{"n_layer": 25, "d_model": 256, "n_head": 4, "n_kv_head": 4, "head_dim": 64, "d_mlp": 768, "vocab_size": 512, "activation": "tanh_gelu", "norm": "layernorm", "norm_place": "pre", "norm_eps": 1e-05, "positions": "learned", "qk_norm": false, "attn_scale": 0.125, "bias": "all", "tie_embeddings": true, "parallel_block": false, "init": "normal", "init_std_qkv": 0.041, "init_std_o": 0.0058, "init_std_up": 0.041, "init_std_down": 0.00335, "optimizer": "muon_variant", "lr": 0.0109, "lr_mult_o": 1.02, "lr_mult_down": 3.0, "beta1": 0.9, "lr_head": 0.00894, "grad_clip": 2.0, "warmup_steps": 200, "schedule": "wsd", "decay_fraction": 0.599, "decay_shape": "linear", "final_lr_fraction": 0.05, "batch_tokens": 131072, "seq_len": 1024, "doc_mask": true, "train_tokens": 540600000, "steps": 4125, "dataset": "wikipedia_en"}
MLP neurons of a small language model. Each row is named by its layer, matrix (up: input weights; down: output weights) and neuron, and shows model dimensions 112-175. Each number is 50 + 15 x the weight over its row's rms, rounded and kept within 0 to 99.
Before each neuron's rows, "fires on" lists the tokens most often at its 100 highest values on Wikipedia text that the model never trained on. A number after a token or word is its count.

fires on: "e " 22, "ing " 20, "es " 14, "s " 12, "ac" 8, "d " 5
L7.up137:49 38 54 47 40 40 22 75 58 45 31 44 34 44 29 54 68 67 72 51 50 50 51 42 46 40 30 47 18 53 51 57 50 51 46 25 44 48 31 34 75 37 64 68 47 47 41 68 43 68 77 34 58 24 28 24 47 30 38 48 49 40 41 33
L7.down137:65 54 36 52 64 45 50 76 80 68 54 51 62 34 63 47 58 39 44 51 52 44 33 35 83 79 31 39 84 70 66 44 41 43 64 71 55 47 76 48 36 61 53 76 40 48 57 54 63 57 62 71 48 61 30 25 63 65 46 65 33 64 69 53

fires on: "er" 17, "os" 9, "g" 9, "of " 9, "e " 8
L12.up219:39 46 78 45 49 54 47 33 66 66 41 99 78 48 53 72 62 22 58 22 52 45 70 59 34 71 73 57 65 30 46 30 34 34 51 31 58 54 37 39 44 59 30 68 21 23 52 26 38 28 53 61 73 52 37 46 49 52 35 55 55 68 06 38
L12.down219:36 47 81 74 47 70 43 48 78 73 70 28 16 55 43 35 42 74 31 61 41 58 42 52 51 36 40 76 69 48 58 59 45 33 46 78 24 47 33 68 69 49 25 32 73 61 52 55 36 36 58 44 41 58 58 57 46 61 40 59 71 61 77 68

fires on: "p" 18, "um" 12, "w" 12, "ti" 10, "en" 9, "i" 7
L22.up134:58 81 29 51 60 52 49 10 46 55 44 72 77 53 69 36 59 73 60 76 41 61 46 68 77 62 50 53 31 71 22 77 19 45 38 70 45 29 58 45 49 51 45 48 27 53 55 36 54 38 55 27 55 68 60 60 45 36 33 49 50 30 51 56
L22.down134:56 53 45 57 13 78 33 41 50 29 41 61 42 57 36 50 55 34 27 75 43 46 70 38 57 71 42 42 61 10 56 19 65 48 48 36 46 71 37 58 64 48 40 67 37 60 40 70 44 31 44 49 52 65 62 60 37 61 55 42 57 55 44 36

fires on: "ing " 24, "ed " 11, "st" 10, "t " 8, "t" 8, "r" 7
L8.up716:61 47 41 72 53 64 53 36 69 57 53 51 53 55 51 49 41 60 70 55 47 52 75 38 57 67 42 59 74 42 50 36 94 69 60 74 36 55 37 38 20 33 43 25 26 45 21 65 78 39 72 42 67 34 30 51 55 51 44 35 59 44 61 47
L8.down716:45 61 32 37 16 51 44 46 35 45 51 54 41 49 52 79 37 64 39 73 48 37 45 78 33 29 29 46 39 54 43 54 32 62 41 58 40 59 66 42 81 28 63 83 31 71 73 69 47 48 51 51 61 67 51 38 22 74 26 67 42 42 55 60

fires on: "i" 21, " " 12, "ic" 11, "v" 7, "l" 6, "tic" 6
L16.up710:70 44 53 60 49 35 45 59 41 67 54 75 47 31 42 50 57 61 57 40 51 35 58 37 78 48 76 73 89 42 64 46 76 50 29 52 21 40 52 45 39 40 61 52 67 45 79 51 46 62 41 45 72 54 73 34 57 49 34 66 59 78 43 78
L16.down710:34 57 61 40 50 41 46 90 43 24 51 28 42 79 69 73 56 46 82 38 66 43 43 60 52 53 66 83 50 22 58 65 53 53 34 66 46 47 14 37 84 55 48 29 44 50 62 33 37 09 58 57 57 19 68 51 41 65 60 76 68 58 48 65

fires on: "ing" 54, "ay" 22, "ed" 11, "e " 8
L5.up435:52 55 75 53 50 31 71 24 35 25 54 79 30 38 46 46 44 49 49 54 47 61 44 36 66 62 39 31 45 51 54 73 49 48 18 47 31 51 53 37 46 39 56 43 53 35 70 61 41 31 60 25 82 11 59 32 41 53 47 29 26 30 53 41
L5.down435:24 67 54 27 68 47 57 56 31 47 44 79 55 40 39 63 42 48 13 58 68 76 64 46 45 21 64 28 71 61 62 57 10 45 61 17 61 50 48 68 46 55 50 42 53 53 25 37 66 57 36 38 27 48 57 48 62 48 68 44 58 57 21 35

fires on: "st" 21, "i" 18, "ed " 16, "y" 7, " " 7, "e" 6
L8.up717:61 58 34 32 49 71 72 34 32 43 24 61 87 40 66 43 44 59 53 88 74 66 55 47 55 50 60 50 40 42 75 53 34 52 57 21 43 32 35 50 47 47 69 72 39 37 30 58 56 61 85 46 50 65 40 63 83 39 47 41 52 77 55 43
L8.down717:42 50 60 60 48 24 38 40 24 63 60 31 51 63 49 41 59 47 56 43 55 35 58 56 53 55 34 60 42 17 53 40 85 95 56 63 62 66 53 32 61 40 40 37 50 45 49 59 34 33 49 70 67 57 69 28 51 53 37 48 50 59 61 36

fires on: "rec" 44, "c" 18, "wi" 8, "ic" 7, "tic" 7
L15.up300:34 23 73 62 37 33 56 61 45 56 56 49 40 43 39 69 61 76 54 39 70 78 45 46 46 45 36 79 53 47 55 31 36 57 39 76 55 45 66 56 37 61 28 44 44 35 45 45 42 44 49 64 86 52 26 40 32 52 60 54 33 44 25 64
L15.down300:18 56 43 24 43 37 33 53 79 89 64 67 46 46 42 49 50 31 68 80 52 26 45 41 66 57 44 70 44 59 60 65 19 28 40 35 48 50 53 54 53 48 29 24 30 65 51 55 53 66 45 61 44 28 48 57 37 65 50 65 60 36 35 11

fires on: "f" 54, "b" 33, "r" 7, "1" 4
L17.up346:63 70 32 56 73 64 40 48 55 36 45 35 54 37 14 44 38 45 48 62 37 37 42 53 65 56 56 61 55 44 53 58 79 27 16 11 40 74 40 64 51 29 53 79 56 13 49 70 58 51 52 33 78 51 65 66 48 58 49 45 69 58 50 54
L17.down346:41 43 27 49 31 29 62 69 75 51 54 76 59 61 39 39 50 49 33 34 33 29 75 26 46 36 35 80 74 42 58 56 43 38 33 19 40 43 35 66 60 45 75 73 67 31 72 36 86 35 54 35 74 53 30 56 23 46 48 54 54 69 74 50

fires on: "oun" 22, "ent" 12, "as" 9, "I" 9, "en" 7, "our" 6
L7.up715:41 53 72 23 38 70 42 52 55 63 67 40 53 41 46 56 31 36 60 56 65 27 78 52 67 33 53 50 52 51 43 36 37 74 36 31 48 58 62 43 46 57 36 29 49 63 67 38 43 35 66 61 22 87 34 57 50 41 39 40 24 32 65 40
L7.down715:32 82 55 44 46 16 69 52 64 61 47 37 80 43 63 49 54 51 44 50 47 33 39 62 61 76 68 65 42 42 34 53 64 64 54 49 68 58 28 46 59 51 49 64 62 40 38 29 42 58 25 53 39 67 58 33 54 48 67 35 48 44 51 23

fires on: "an" 17, "as" 13, "is" 9, "our" 6, "and " 5
L16.up511:38 28 59 40 59 41 37 34 39 58 54 49 40 39 48 58 60 54 62 57 50 36 38 62 35 39 24 50 55 59 60 55 46 73 72 62 39 62 64 50 67 49 68 33 48 63 81 31 33 17 91 27 40 62 54 59 34 27 74 17 28 50 85 43
L16.down511:56 71 49 32 52 42 72 76 48 40 42 47 44 56 57 58 70 39 73 46 64 49 48 71 59 58 63 60 30 74 05 62 56 67 46 57 55 66 34 51 25 41 26 58 38 52 73 71 52 65 21 31 55 49 44 50 49 46 72 52 24 29 33 37

fires on: "ev" 14, "ing" 9, "im" 9, "g " 8, "id" 8, "ard" 7
L4.up375:67 52 54 49 58 15 37 25 25 54 58 85 46 32 44 76 72 13 39 70 49 32 40 60 42 48 60 66 39 38 67 57 46 65 40 30 61 73 35 69 45 51 47 59 53 39 52 78 61 60 41 51 66 57 15 48 73 47 50 49 45 55 47 48
L4.down375:27 41 32 50 36 68 31 56 47 52 65 56 38 61 64 45 29 24 24 49 45 67 65 38 48 63 52 61 51 48 53 44 26 40 36 69 72 19 46 60 64 39 34 62 21 46 52 25 63 37 46 50 49 53 69 67 24 50 48 49 53 54 52 54

fires on: "at" 19, "ow" 17, "a" 10, "with " 9, "ar" 6
L7.up396:29 72 27 36 46 78 71 67 63 31 67 47 60 50 53 73 38 70 50 61 55 49 53 43 78 42 34 62 38 58 31 40 18 62 54 30 22 57 36 46 62 39 38 37 33 44 35 46 43 53 69 56 36 69 67 55 72 67 38 42 47 40 57 70
L7.down396:26 74 49 74 37 57 43 48 40 41 43 23 73 11 66 44 54 14 64 78 55 42 22 54 60 71 47 56 38 30 59 41 78 36 41 54 49 62 35 53 37 54 48 50 50 88 73 56 36 49 59 65 51 60 72 34 59 44 31 51 49 56 74 41

fires on: "the " 11, "'" 10, "-" 9, "es" 8, "is" 7, "ir" 7
L17.up175:47 53 53 45 33 43 50 39 45 50 53 79 28 48 45 65 32 52 61 36 36 35 46 52 43 53 67 35 53 13 58 66 19 50 35 37 27 89 48 58 44 40 54 48 75 65 50 63 49 33 53 66 49 83 45 70 53 43 48 38 65 58 50 66
L17.down175:37 67 60 61 69 46 61 29 45 22 47 57 55 91 47 34 71 70 90 60 89 56 44 53 26 31 55 63 26 89 60 43 51 53 76 60 54 67 61 72 58 64 55 41 31 60 71 47 55 56 49 34 32 55 29 32 47 78 37 40 68 29 61 37

fires on: "as " 19, "th " 15, "ing " 13, "to " 12, "e " 10
L7.up109:59 00 82 56 55 47 64 48 45 54 38 56 45 38 31 50 53 25 43 40 65 58 61 63 69 54 63 42 45 55 64 47 26 57 39 75 39 14 67 33 45 46 40 24 28 37 65 53 28 57 51 51 71 71 43 39 29 40 51 39 54 36 51 39
L7.down109:60 22 37 59 42 48 66 52 78 68 56 54 48 39 62 25 61 71 53 61 76 80 71 55 74 55 60 28 55 14 68 37 39 37 47 58 75 67 47 66 33 58 69 53 29 25 58 54 23 50 72 52 45 28 56 66 43 49 39 67 43 43 40 42

fires on: "str" 37, "g" 17, "il" 9, "st" 8, "n" 6
L7.up127:48 33 52 31 57 87 35 35 61 36 73 71 40 53 89 42 36 65 42 52 60 49 53 32 46 27 58 72 36 47 36 53 32 77 58 74 40 32 70 42 85 27 39 38 53 55 63 48 54 54 42 57 50 21 38 65 61 35 35 31 68 58 45 59
L7.down127:52 53 79 46 63 43 56 79 36 25 25 63 38 44 29 76 35 74 40 50 28 39 20 60 40 62 59 50 78 32 40 29 52 35 72 46 68 68 46 64 43 35 57 51 53 66 57 44 47 65 59 48 66 66 50 33 41 57 45 49 30 58 58 55

fires on: "om" 76, ": " 11
L4.up487:54 41 56 67 66 43 43 40 35 29 66 52 50 50 57 89 48 42 54 41 74 61 83 55 33 42 35 40 60 50 74 34 39 56 50 66 65 58 27 32 57 64 46 16 56 46 50 79 49 75 60 63 58 53 31 61 61 56 43 17 38 23 36 54
L4.down487:41 39 27 43 31 44 48 49 74 58 40 81 54 37 50 44 29 34 44 35 52 47 31 52 51 77 53 47 38 43 61 60 58 59 77 61 72 32 49 51 26 45 61 40 43 53 84 35 42 36 18 71 71 47 07 50 44 48 83 52 58 61 26 66

fires on: "ou" 16, "f" 12, "b" 9, "in" 8, "B" 7
L19.up286:45 60 57 43 10 59 65 45 76 60 25 28 54 42 55 33 67 39 37 76 30 59 35 35 47 39 34 45 51 66 42 38 91 28 46 60 44 46 40 58 37 39 30 41 74 43 46 56 57 69 24 47 65 52 21 45 54 63 51 53 56 40 46 45
L19.down286:73 21 53 58 39 65 53 55 81 40 55 69 52 54 49 42 30 52 47 46 68 17 81 33 64 56 27 62 33 30 43 31 42 40 44 39 38 66 40 33 65 37 55 52 33 37 84 37 51 64 60 58 76 48 47 51 27 60 57 34 48 68 72 63

fires on: "b" 19, "i" 8, "B" 8, "ti" 7, "y" 6, "om" 6
L16.up655:49 45 73 35 46 49 19 47 96 35 57 41 53 57 65 76 44 41 68 46 14 34 48 42 61 35 42 63 38 56 55 65 48 41 34 34 61 17 67 65 61 55 14 62 72 38 34 46 12 67 59 58 58 66 67 33 59 54 46 78 50 54 65 51
L16.down655:54 55 02 53 71 73 56 22 43 61 61 79 39 66 41 56 61 48 64 55 60 38 36 59 50 60 75 46 63 74 67 32 55 72 37 62 68 47 57 44 59 35 49 37 44 45 46 74 76 16 47 54 35 59 82 51 31 49 55 78 82 46 56 48

fires on: "at" 16, "ar" 13, "il" 9, "i" 6, "th" 6, "y" 5
L16.up289:36 51 60 24 65 21 44 42 73 46 55 46 50 56 30 41 75 43 54 57 60 59 53 50 31 33 46 63 40 60 54 74 23 35 46 62 31 45 39 39 65 53 15 52 38 27 36 45 17 49 53 58 65 65 53 55 51 69 57 57 28 69 58 46
L16.down289:64 65 44 31 60 85 51 45 51 62 41 21 36 55 20 66 54 53 58 70 39 53 64 36 44 76 45 55 44 81 51 72 44 45 39 39 38 63 49 69 55 42 49 55 30 53 39 41 85 52 42 62 14 63 78 62 61 39 51 52 62 66 35 35

fires on: "u" 34, "t" 10, "ad" 10, "p" 9, "sh" 5
L21.up93:30 55 75 74 40 50 45 26 44 52 55 56 54 61 72 68 85 79 74 48 39 39 47 63 72 32 55 49 59 55 41 32 45 52 39 18 85 49 55 60 46 10 45 28 48 59 66 52 40 33 40 44 47 63 48 50 53 54 24 55 61 31 60 65
L21.down93:48 42 31 43 35 84 49 70 74 35 40 83 36 48 15 09 32 48 31 43 51 66 45 53 41 70 62 54 39 27 26 47 78 66 42 31 35 68 43 50 57 57 57 78 32 38 41 46 34 36 59 57 62 48 63 54 46 28 52 45 53 58 49 49

fires on: "res" 19, "s" 18, "and " 14, "t" 11, "t " 7, "ard" 4
L7.up449:46 73 42 61 54 22 29 37 62 50 68 74 47 35 53 55 47 28 52 56 36 28 48 39 81 52 46 56 74 35 31 41 61 64 43 59 70 41 15 46 23 57 45 51 22 47 41 79 83 67 35 61 48 51 62 29 38 32 49 40 64 43 88 58
L7.down449:32 44 43 45 45 32 51 55 32 38 40 48 35 53 49 77 43 62 66 61 65 19 34 74 46 42 66 63 44 60 34 63 39 45 48 46 35 52 54 40 83 32 46 32 74 45 55 55 51 38 49 36 46 41 47 38 54 86 48 63 29 24 30 46

fires on: "s " 40, "es " 31, "ts " 14, "ted " 5
L7.up756:35 24 62 53 47 53 08 67 53 38 58 46 40 53 63 58 76 22 73 65 24 58 44 33 76 34 39 11 14 55 64 52 58 33 50 30 39 58 44 31 40 57 60 40 62 47 64 46 53 69 64 27 63 46 56 42 50 25 54 54 42 47 46 40
L7.down756:53 36 59 52 50 40 41 60 60 80 32 53 79 46 79 47 41 47 50 55 49 45 71 31 30 57 51 52 79 38 51 41 41 58 41 83 29 59 51 66 66 40 64 39 37 40 49 51 86 54 37 63 71 43 47 55 46 38 53 76 56 28 39 61

fires on: "and" 58, "ab" 23, "ers" 13
L4.up357:50 78 58 37 32 52 47 57 49 48 40 57 24 70 54 59 38 56 56 53 61 56 36 56 39 36 86 35 49 43 53 69 45 61 62 66 24 44 30 45 52 51 55 57 29 70 63 41 65 39 50 50 73 39 39 79 55 50 65 46 55 28 56 51
L4.down357:44 40 55 37 82 61 45 28 31 62 45 48 75 61 63 58 67 33 39 51 44 45 24 77 80 40 23 39 61 48 37 42 17 63 24 39 19 64 43 60 75 48 67 45 25 49 46 71 58 57 38 52 71 39 33 63 74 39 69 51 44 38 83 64

fires on: "c" 59, "tic" 17, "C" 7, "ar" 6
L8.up12:40 43 41 66 32 44 64 72 52 43 28 74 53 52 48 65 69 45 42 51 50 97 49 48 99 41 47 33 77 53 71 66 46 63 54 57 40 09 63 68 65 65 43 60 60 54 33 81 46 32 79 52 34 41 65 51 21 33 41 75 51 53 32 46
L8.down12:25 52 47 30 22 34 77 59 53 73 36 75 33 53 44 37 65 51 58 37 67 39 59 47 59 74 32 30 57 63 45 57 52 59 45 54 16 32 42 61 40 57 32 21 55 46 58 39 66 83 29 82 44 42 49 45 76 41 49 69 47 46 27 36

fires on: "| " 25, "as " 22, "gr" 7, "5 " 4, "9 " 4
L19.up662:62 70 28 35 52 34 59 52 40 55 64 71 33 20 49 52 72 36 47 64 54 36 56 57 33 77 61 32 73 49 40 41 15 48 48 33 50 47 55 91 52 55 56 30 23 51 27 74 51 45 40 58 54 60 51 57 75 51 44 45 40 21 55 42
L19.down662:57 17 53 43 49 51 40 72 67 67 52 36 59 57 64 40 55 60 41 54 40 43 39 36 80 25 52 39 52 58 57 61 58 73 42 61 54 56 52 31 67 38 58 58 51 59 39 64 33 33 31 50 67 42 52 62 21 47 40 27 45 73 34 36

fires on: "t" 22, "f" 14, "b" 12, "w" 10, "it" 7, "p" 6
L21.up442:28 46 40 49 41 29 46 24 57 84 50 39 60 60 61 59 51 59 60 24 35 46 67 65 57 51 43 53 42 61 64 59 46 47 22 40 69 18 17 50 61 41 60 62 75 50 43 71 71 44 40 34 32 54 48 52 68 27 55 48 61 28 41 59
L21.down442:62 12 76 64 55 51 55 48 73 66 40 57 44 40 43 30 13 54 36 42 46 40 53 52 45 66 49 46 54 54 62 49 61 71 58 60 50 75 32 70 47 50 46 50 32 54 52 40 56 53 52 46 44 47 44 32 59 45 34 26 51 38 34 18

fires on: "The " 34, "'" 18, "-" 6, "ut" 5
L8.up722:53 43 83 47 34 65 67 50 60 57 65 50 71 69 49 66 89 53 57 69 30 44 64 37 45 44 71 50 50 39 64 69 45 52 56 14 19 78 45 59 35 52 36 26 71 53 48 65 50 53 57 53 55 46 44 71 32 49 36 57 39 42 62 55
L8.down722:41 63 53 41 47 60 47 34 60 62 52 51 51 62 40 22 68 40 56 43 58 24 50 47 50 54 38 42 54 51 45 44 42 34 64 46 50 69 60 47 64 70 50 49 29 60 53 47 71 47 41 46 46 50 52 51 61 45 41 59 46 46 40 46

fires on: "in" 15, "| " 14, "qu" 11, "t" 10, "u" 9, "i" 9
L12.up32:69 59 55 47 50 60 52 32 20 62 36 39 31 20 53 58 67 75 49 49 46 58 52 32 42 56 56 50 29 37 45 32 48 70 31 12 60 61 56 55 93 31 65 63 63 20 71 52 25 68 63 44 59 31 47 52 90 59 63 38 01 64 06 43
L12.down32:60 60 63 54 42 63 60 34 23 54 49 22 26 76 46 58 61 05 52 51 55 65 40 52 18 66 68 57 31 43 84 50 57 20 33 62 57 57 52 53 54 53 33 72 61 31 51 57 66 76 32 29 55 36 58 73 33 51 56 70 58 62 76 35

fires on: "ed" 33, "ers" 21, "es" 19, "als" 11, "ing" 8, "er " 4
L5.up157:51 31 69 48 36 58 48 37 33 33 34 74 86 37 54 57 71 35 64 52 57 61 81 42 54 28 80 33 49 58 46 54 57 47 21 60 18 67 24 62 44 25 55 21 34 42 52 49 56 35 77 52 54 40 57 70 52 38 52 44 41 24 45 55
L5.down157:25 57 78 44 49 52 24 54 68 43 68 80 26 54 75 71 64 70 35 40 32 44 66 46 37 42 39 70 63 48 56 49 21 49 59 26 37 33 46 50 55 40 57 52 38 74 47 38 56 50 78 27 58 52 58 40 67 20 39 28 57 28 55 44

fires on: "er " 16, "ers" 15, "er" 9, "ati" 9, "en" 7
L5.up404:34 92 40 47 40 58 23 73 64 53 40 57 38 56 57 61 24 44 82 64 54 47 42 59 73 72 51 38 62 45 45 55 46 45 50 50 50 15 58 39 51 37 42 53 49 67 83 44 60 38 75 51 64 60 48 66 33 47 58 34 59 40 36 59
L5.down404:51 44 70 61 59 63 52 40 33 83 26 46 53 42 68 41 49 45 58 76 18 36 37 58 66 45 64 56 57 49 42 42 27 68 46 46 38 38 28 60 65 66 51 57 35 44 39 38 37 27 40 48 58 47 53 51 35 55 53 53 40 28 41 55

fires on: "di" 43, ": " 42, "d " 6
L5.up147:79 55 64 40 47 35 45 21 29 62 57 51 55 53 65 67 46 38 45 45 76 99 52 25 53 50 41 61 58 66 63 35 53 38 29 56 53 65 35 39 50 43 42 24 54 59 33 49 30 49 47 50 34 58 40 39 57 43 19 60 47 64 62 47
L5.down147:33 42 53 65 43 57 54 40 82 69 29 68 80 53 40 40 50 53 20 62 48 47 38 47 50 62 47 50 44 38 52 59 52 32 33 38 43 64 56 22 36 39 58 60 60 50 49 36 63 37 52 46 65 53 51 47 40 53 46 66 61 61 50 58

fires on: "i" 45, "e" 10, "tic" 9, "ac" 8, "st" 7, "t" 6
L21.up588:39 54 61 58 36 45 55 43 16 52 25 35 50 35 52 60 82 25 50 68 38 21 73 42 68 47 59 68 60 38 48 42 69 37 38 30 45 42 41 42 35 46 54 49 21 22 58 56 52 43 53 60 34 51 47 35 73 45 70 31 27 57 47 60
L21.down588:65 66 53 56 20 45 21 54 47 62 53 57 45 65 49 57 44 34 51 57 68 60 41 55 33 61 55 61 52 30 49 63 55 68 41 47 36 58 63 19 70 27 42 65 59 44 56 20 65 43 57 75 67 40 85 47 44 81 55 65 54 59 54 43

fires on: "ed " 17, "e " 14, "es " 10, "ing " 10, "s " 6, "and " 6
L17.up683:57 27 58 63 48 38 36 40 25 69 59 55 71 25 73 61 61 31 33 40 51 46 54 69 47 48 39 45 45 70 23 40 59 38 82 36 19 57 73 27 51 82 47 72 75 46 44 33 17 65 62 26 54 42 39 40 47 90 53 36 82 41 60 65
L17.down683:62 00 44 43 65 52 51 45 10 45 54 47 31 55 57 33 42 41 53 51 71 79 68 44 56 32 49 46 47 41 62 13 48 40 57 33 83 29 49 40 61 80 63 40 22 41 36 59 47 53 75 54 28 44 44 35 69 53 39 72 99 42 63 42

fires on: "v" 51, "from " 14, "ord" 10, "d " 9, "un" 6
L7.up150:53 51 58 44 40 52 53 41 38 57 43 65 59 45 55 49 63 35 85 47 44 40 44 54 54 60 40 63 23 72 55 82 26 85 68 40 33 58 30 55 37 63 49 48 37 42 50 40 82 43 39 41 51 54 51 50 41 52 49 65 65 25 57 23
L7.down150:67 74 31 48 60 43 53 36 54 54 60 71 53 49 92 53 64 63 17 61 40 62 57 47 53 61 58 24 50 69 45 81 68 74 41 38 67 40 50 45 54 52 36 61 36 64 49 45 63 86 15 52 29 68 77 40 34 40 50 84 71 86 32 38

fires on: "1" 24, "6" 13, "4" 9, "5" 7, "v" 5, ". " 4
L19.up451:50 33 25 65 16 47 65 32 36 39 77 59 47 58 34 40 71 54 77 58 76 06 42 45 49 33 52 34 40 67 66 45 56 81 46 74 47 36 68 30 44 36 54 66 54 46 49 51 45 59 66 51 25 45 53 60 49 59 57 52 49 44 24 71
L19.down451:27 60 51 26 65 37 58 32 56 46 45 60 45 88 46 28 48 38 43 10 30 52 28 33 41 55 29 64 37 64 80 68 51 51 49 26 50 57 41 43 38 43 40 31 25 50 37 58 61 78 54 73 61 56 70 37 62 58 43 74 54 47 31 42

fires on: "-" 17, "as" 11, "os" 10, "and " 7, "and" 7, "ed " 6
L8.up537:48 59 69 55 52 80 37 72 49 65 49 33 45 31 62 30 41 60 33 77 60 75 26 59 41 32 72 45 43 55 52 60 24 79 33 44 23 58 42 09 58 46 60 89 81 71 21 51 68 40 62 63 56 76 43 50 43 49 56 29 43 35 61 41
L8.down537:57 60 47 18 62 43 33 33 81 18 83 59 67 41 54 64 66 48 46 53 40 61 08 40 75 51 34 33 43 60 29 66 45 59 38 34 57 53 41 62 65 48 42 80 25 54 58 50 36 28 49 49 51 45 52 42 41 50 72 41 24 72 53 50

fires on: "cl" 16, "as" 9, "v" 7, "ol" 7, "all" 6, "p" 5
L8.up617:45 42 39 34 51 34 43 67 60 57 53 35 52 48 41 40 86 45 75 48 34 59 34 52 65 30 48 20 20 64 52 65 31 23 61 62 72 69 44 65 09 50 40 37 34 38 18 32 56 60 63 54 67 19 47 27 32 65 41 43 37 46 63 35
L8.down617:52 54 47 73 40 36 67 43 31 58 67 70 44 46 60 66 70 44 52 36 45 50 64 65 42 41 54 55 69 35 72 79 34 40 61 28 32 39 69 51 70 46 59 29 71 47 63 53 28 46 32 37 43 32 75 47 39 42 48 47 39 27 52 62

fires on: "ev" 18, "ic " 14, "ar " 13, "ch " 9, "on" 7, "ay " 6
L5.up222:41 60 32 59 49 56 51 49 69 47 46 82 38 44 48 44 34 72 77 70 48 48 54 31 81 43 39 42 62 51 36 52 50 49 45 25 19 45 57 81 55 54 77 57 37 35 63 43 47 41 36 56 74 51 45 64 57 66 46 71 07 62 46 44
L5.down222:62 34 39 41 58 35 61 61 57 58 22 37 77 54 66 46 41 62 47 62 21 49 67 24 46 72 46 42 74 48 37 52 75 78 41 60 66 54 19 59 51 72 31 22 51 43 25 63 39 49 37 48 61 64 37 56 53 47 29 31 41 69 61 54

fires on: "e " 16, ", " 13, "t " 10, "st " 9, "as " 9, "ing " 7
L15.up242:41 18 64 60 61 79 25 52 47 54 26 35 54 53 40 54 43 32 74 39 59 51 47 54 73 43 49 55 52 40 42 42 47 56 40 66 47 68 47 63 50 24 27 67 16 69 75 59 45 20 61 45 85 29 20 31 58 67 65 43 89 48 53 61
L15.down242:40 20 30 54 46 52 83 61 22 57 65 51 58 43 68 41 52 66 16 63 73 92 65 18 38 22 38 53 30 63 44 32 59 20 42 37 68 39 38 59 44 69 68 40 52 50 39 07 29 66 81 49 16 59 64 68 38 38 48 66 57 63 84 47

fires on: "e " 18, "ain" 11, "er" 10, "ing " 6, "in" 6
L4.up206:39 46 63 35 61 32 61 09 61 70 55 76 43 54 57 60 52 54 52 37 65 63 51 81 23 85 55 56 38 26 56 50 26 71 30 61 67 26 51 38 55 60 55 89 53 40 40 56 57 51 69 62 49 51 56 61 63 57 32 30 58 39 54 52
L4.down206:41 51 50 75 50 60 34 30 40 51 52 23 24 45 49 40 50 37 48 61 68 61 43 52 34 59 43 52 35 27 85 51 63 47 36 68 44 32 36 53 61 77 37 41 75 38 53 45 33 40 55 48 63 43 48 59 13 36 30 44 45 47 17 39

fires on: "th" 13, "the " 12, "r" 10, "ted " 9, "ed " 8, "om" 7
L15.up212:54 54 33 52 41 28 51 42 51 61 47 55 53 26 53 71 68 39 72 33 70 58 56 72 52 61 37 51 61 44 54 65 23 45 54 62 58 46 56 44 58 68 51 38 56 48 90 45 53 59 76 64 60 69 24 46 42 41 70 48 38 37 95 34
L15.down212:55 28 37 51 60 51 31 64 61 55 58 73 46 85 32 68 43 30 39 20 32 54 31 22 16 46 74 26 59 62 78 64 73 44 44 59 59 53 48 45 43 62 57 53 38 38 40 68 51 20 23 44 72 27 65 64 28 48 56 72 43 67 59 76

fires on: "b" 22, "en" 15, "g" 14, "di" 11, "st" 7, "i" 6
L11.up60:64 46 32 36 39 65 61 70 46 31 26 60 47 49 59 52 57 80 44 65 43 43 54 50 56 65 46 26 47 62 33 67 65 59 40 61 31 12 54 51 48 46 55 27 45 80 43 71 41 65 53 80 84 43 40 56 55 44 24 40 30 43 51 49
L11.down60:55 46 57 63 50 78 23 42 61 53 29 49 46 59 51 58 53 31 58 47 23 50 72 55 36 45 34 42 63 57 64 16 42 33 37 51 67 69 64 41 73 20 57 31 44 62 49 45 50 09 75 40 39 50 37 71 40 40 60 53 46 48 53 13

fires on: "em" 17, "i" 12, "c" 9, "il" 9, "st" 5, "g" 5
L17.up557:54 59 45 25 60 55 38 50 55 62 49 45 66 51 80 45 59 44 63 22 52 37 69 28 60 62 43 96 61 57 56 22 61 40 49 64 43 38 48 69 52 78 19 23 44 62 47 45 69 56 47 65 51 70 52 80 74 31 70 23 68 67 53 50
L17.down557:33 49 68 50 33 57 71 50 59 02 62 68 50 43 26 47 35 23 53 64 40 22 20 61 51 70 71 93 49 39 50 68 43 47 88 59 48 46 64 59 33 76 61 51 63 56 52 64 48 59 68 62 46 52 71 46 35 63 37 52 38 51 68 31

fires on: "on " 65, "om " 13, "from " 9
L4.up279:68 40 34 62 16 58 45 59 62 69 62 69 42 55 75 46 33 49 52 64 47 44 48 53 86 67 42 47 64 43 26 68 72 60 45 31 37 50 42 65 35 42 48 61 67 48 32 60 49 48 55 37 57 58 41 40 34 55 49 56 00 26 34 29
L4.down279:57 41 44 52 69 55 42 68 64 79 48 46 59 58 77 35 51 47 50 82 26 64 58 72 49 63 63 23 51 50 52 56 38 66 47 44 65 19 67 44 58 43 42 56 10 62 50 49 75 61 40 57 45 51 63 40 45 66 60 78 54 37 63 78